Weights of a small transformer language model.
Architecture: LayerNorm after each residual sum, tied embeddings.
Training: 1449M tokens, 11055 steps.
MLP neurons of a small language model. Each row is named by its layer, matrix (up: input weights; down: output weights) and neuron, and shows model dimensions 64-159. Each number is 500 + 40 x the weight over its row's rms, rounded and kept within 0 to 999. Numbers have three digits each.
After each neuron's rows, "fires after" lists the tokens most often just before its 100 highest values on Wikipedia text that the model never trained on; "fires in" lists the words (lower case) most often at its 100 highest values on Wikipedia text that the model never trained on.

L13.up204:469488496452480518471506445494546561510505506423539444450494501553521545552497467482509491473547543481508476463440502433467503551501436568476505523541541449515435538530497520527487522492424509454474456526501549494479527519473485557553470553501511590566492597652450461538478535415489493524
L13.down204:516401447507522487597539511480460491505491531466480472487491545486499504517473497439509567504462450610545511498497534492486530499460445426567486459545510459501445461509531441521542521503483545572520550544431475518497406533502444491494405484486520468475576569458516504494526498579463528408
fires after: ".", ".\n\n", "19", "18", ".\n"
fires in: "in", "although", "despite", "however", "because"

L6.up38:521464496535538462508513480549475492471479518497501532500464388484531484432532545522456576498415434478476467487540537578551507498464574446521546545476548525479447535472516448484498449469473490493484502461520474539435439498470525522485530504504430588571560431536455435526454548542435506482
L6.down38:559448508473504473571495532433518509459524531471529525545510525588477464515513570443476498427416509471458450492570500445509442528410422530442477531516526587497484498448479494531472490535539478482511540550487499479563510511438516503508541511513449419480587461497497449537420491537520538505
fires after: ",", ".", " of", "),"
fires in: "which", "his", "where", "whose"

L9.up887:535493447506525399479532465555527485466459502530488502524502446526481613451519498444488517540493509432484509528517481458524455521462431507475483427456506473567526528454517519550551508505517513501561487539544502505525501494540550554502495439561500513441474433470493534491488595516504562486
L9.down887:530485541488539517521444473470492570492481566446459434504531543493558541433466504467455536476455522525556491509523482475488473493490482403476551526525462494513466436502486490505450459509489628461512484495515489526533549498493480474508479525512432501489497609494469427466451462560539487515
fires after: " the", " The", " its"
fires in: "first", "second"

L5.up240:520443482560520533487512447458488593490507538521448496514501486503477557485480486569523529472545451553456468479475436516509509519525532440492523472410568538423492514463530452514505493480529517461434457482482531510414489496556481513547510544566541473506531502440502380547539456470517439497
L5.down240:475512505495468545501494524513504455455469470464414471460474373447545413551542553509456537509472467485464504435493444410486540505491579521523494576474524529444461567466554534541479537438441493455556471524540492509619550478435521565551508438560474569477452523482586487513482520466514530503
fires after: ".", " the", " |", ",", " •"
fires in: "in", "as", "where", "summer", "vocals"

L8.up826:547463449508532442555485495498436486497482549406510519479483520497478510448465475585524566488542446440505482406540579480545511550447569470505540513499478468499517543459582468482485509422502585450439526540535499479462525504504485433521371469494541554515484578494436450558574539515511501416
L8.down826:575502562530468460440515486428486474522519503543438459542519457620492479490558532511467513448536598570519537472451461492502563542523521511535489536485499464424468478489480510523523434508514466423448544483544460478526478455558492478546466498573578559491453482493504487461525410517539546502
fires after: ",", "),"
fires in: "which", "who"

L3.up306:553470485474503519437526485512507552523431501462424541543440502439428528443499492530517471543455504554440520406476505476497508542504525501448510437466497493539518500536566549544453542495543497453493561567530547494361563466565523558516515499546506439431531508507475500508535509478505464443
L3.down306:496485496494515435505501515534414484452508521524472535506446440550629532538502453556538591472569436452495517476510454452521492482534495471521477518518517416504516506538524390539472446541543496536474460554493536505522492524538530503492504494531446537499501481491587501437565467450459545507
fires after: ".", " |", ")."
fires in: "in"

L3.up470:531471576508599515425507473535542448550530545446565467462545497464493486523490520432520501532454542526516514470482510493440489508460540455490478509473559454595532478509411468450425553524517496471517565557527458526489520542486473487521466511560542480471486487516487547453503457516470439477
L3.down470:511484552495471532453555523523482494463503519498519444479521511516458547490494485470497504487526537414519522535458467432491500514452552505514475483545539477461473529404489480434504409486501517528489533468535516500531553497427451354511491547483507486495448534492499533511454492527479484475
fires after: " ", ".", " the", "–", " ."
fires in: "7", "4", "3", "12"

L7.up391:481596536468471455522497490494507506441481510544504510516552442562473461497474508487486522515539537568553511547423437522454521534408490496458465590464497521495503481470511416517468531501508535441456437543458496511474536526513522473562529466552477473560556497484475522540471490506490445568
L7.down391:600557565526538543598495463573506542482519513472458499531509526483508546476491404471502495518418514484466541484469426446522476489400544511478553433509458483530436462462486506501521504454500528490466509523539457485601510545551539496549537445470529448521408511487456477482518521478467482496
fires after: " ", "\n", " the"
fires in: "5", "3", "5th"

L9.up6:514522515545423543539560476626509510525481608496493473469466562522473515445510511514517470530562543413457496478530481490491524532493467579594477471518481450456555519412511444502440490490482432524484461525525501534445530461518568582447523522442407505494470455555569512469545490498519532490
L9.down6:529455549522519483552470510432498539480490521497533527510442429461506505477473523487476488539439526479487492478497510520487463477505522513473492537504510557480499525542526389561518493532458496473447520508488484465461521533493484465525499532450406542463509422442516492495374525519482507551
fires after: " the", " his", " The", "'s", " its"
fires in: "only", "first", "own", "last", "and", "by"

L14.up4:524426533500422547515503534534567513486467531498519479468537448533449544433523513542488430526434511607535493439569501493485493514398557496427468509499509431485566536486530474499521455489535543449484511472511504478498520481502474464561551481531491437517434480533498473532526493495482576473
L14.down4:564610545565415501533489510503545485457489528526462474449490453415522542549423458402474471459542399455448481475456490558537427543494464474568546537414485479569457502573488433502481445520493456518498481433518510509524564455527496457565510507508519463511433511479495469467481485507472517435
fires after: " ", ".", ":", " |"
fires in: "6", "5", "gerd", "3", "39", "4"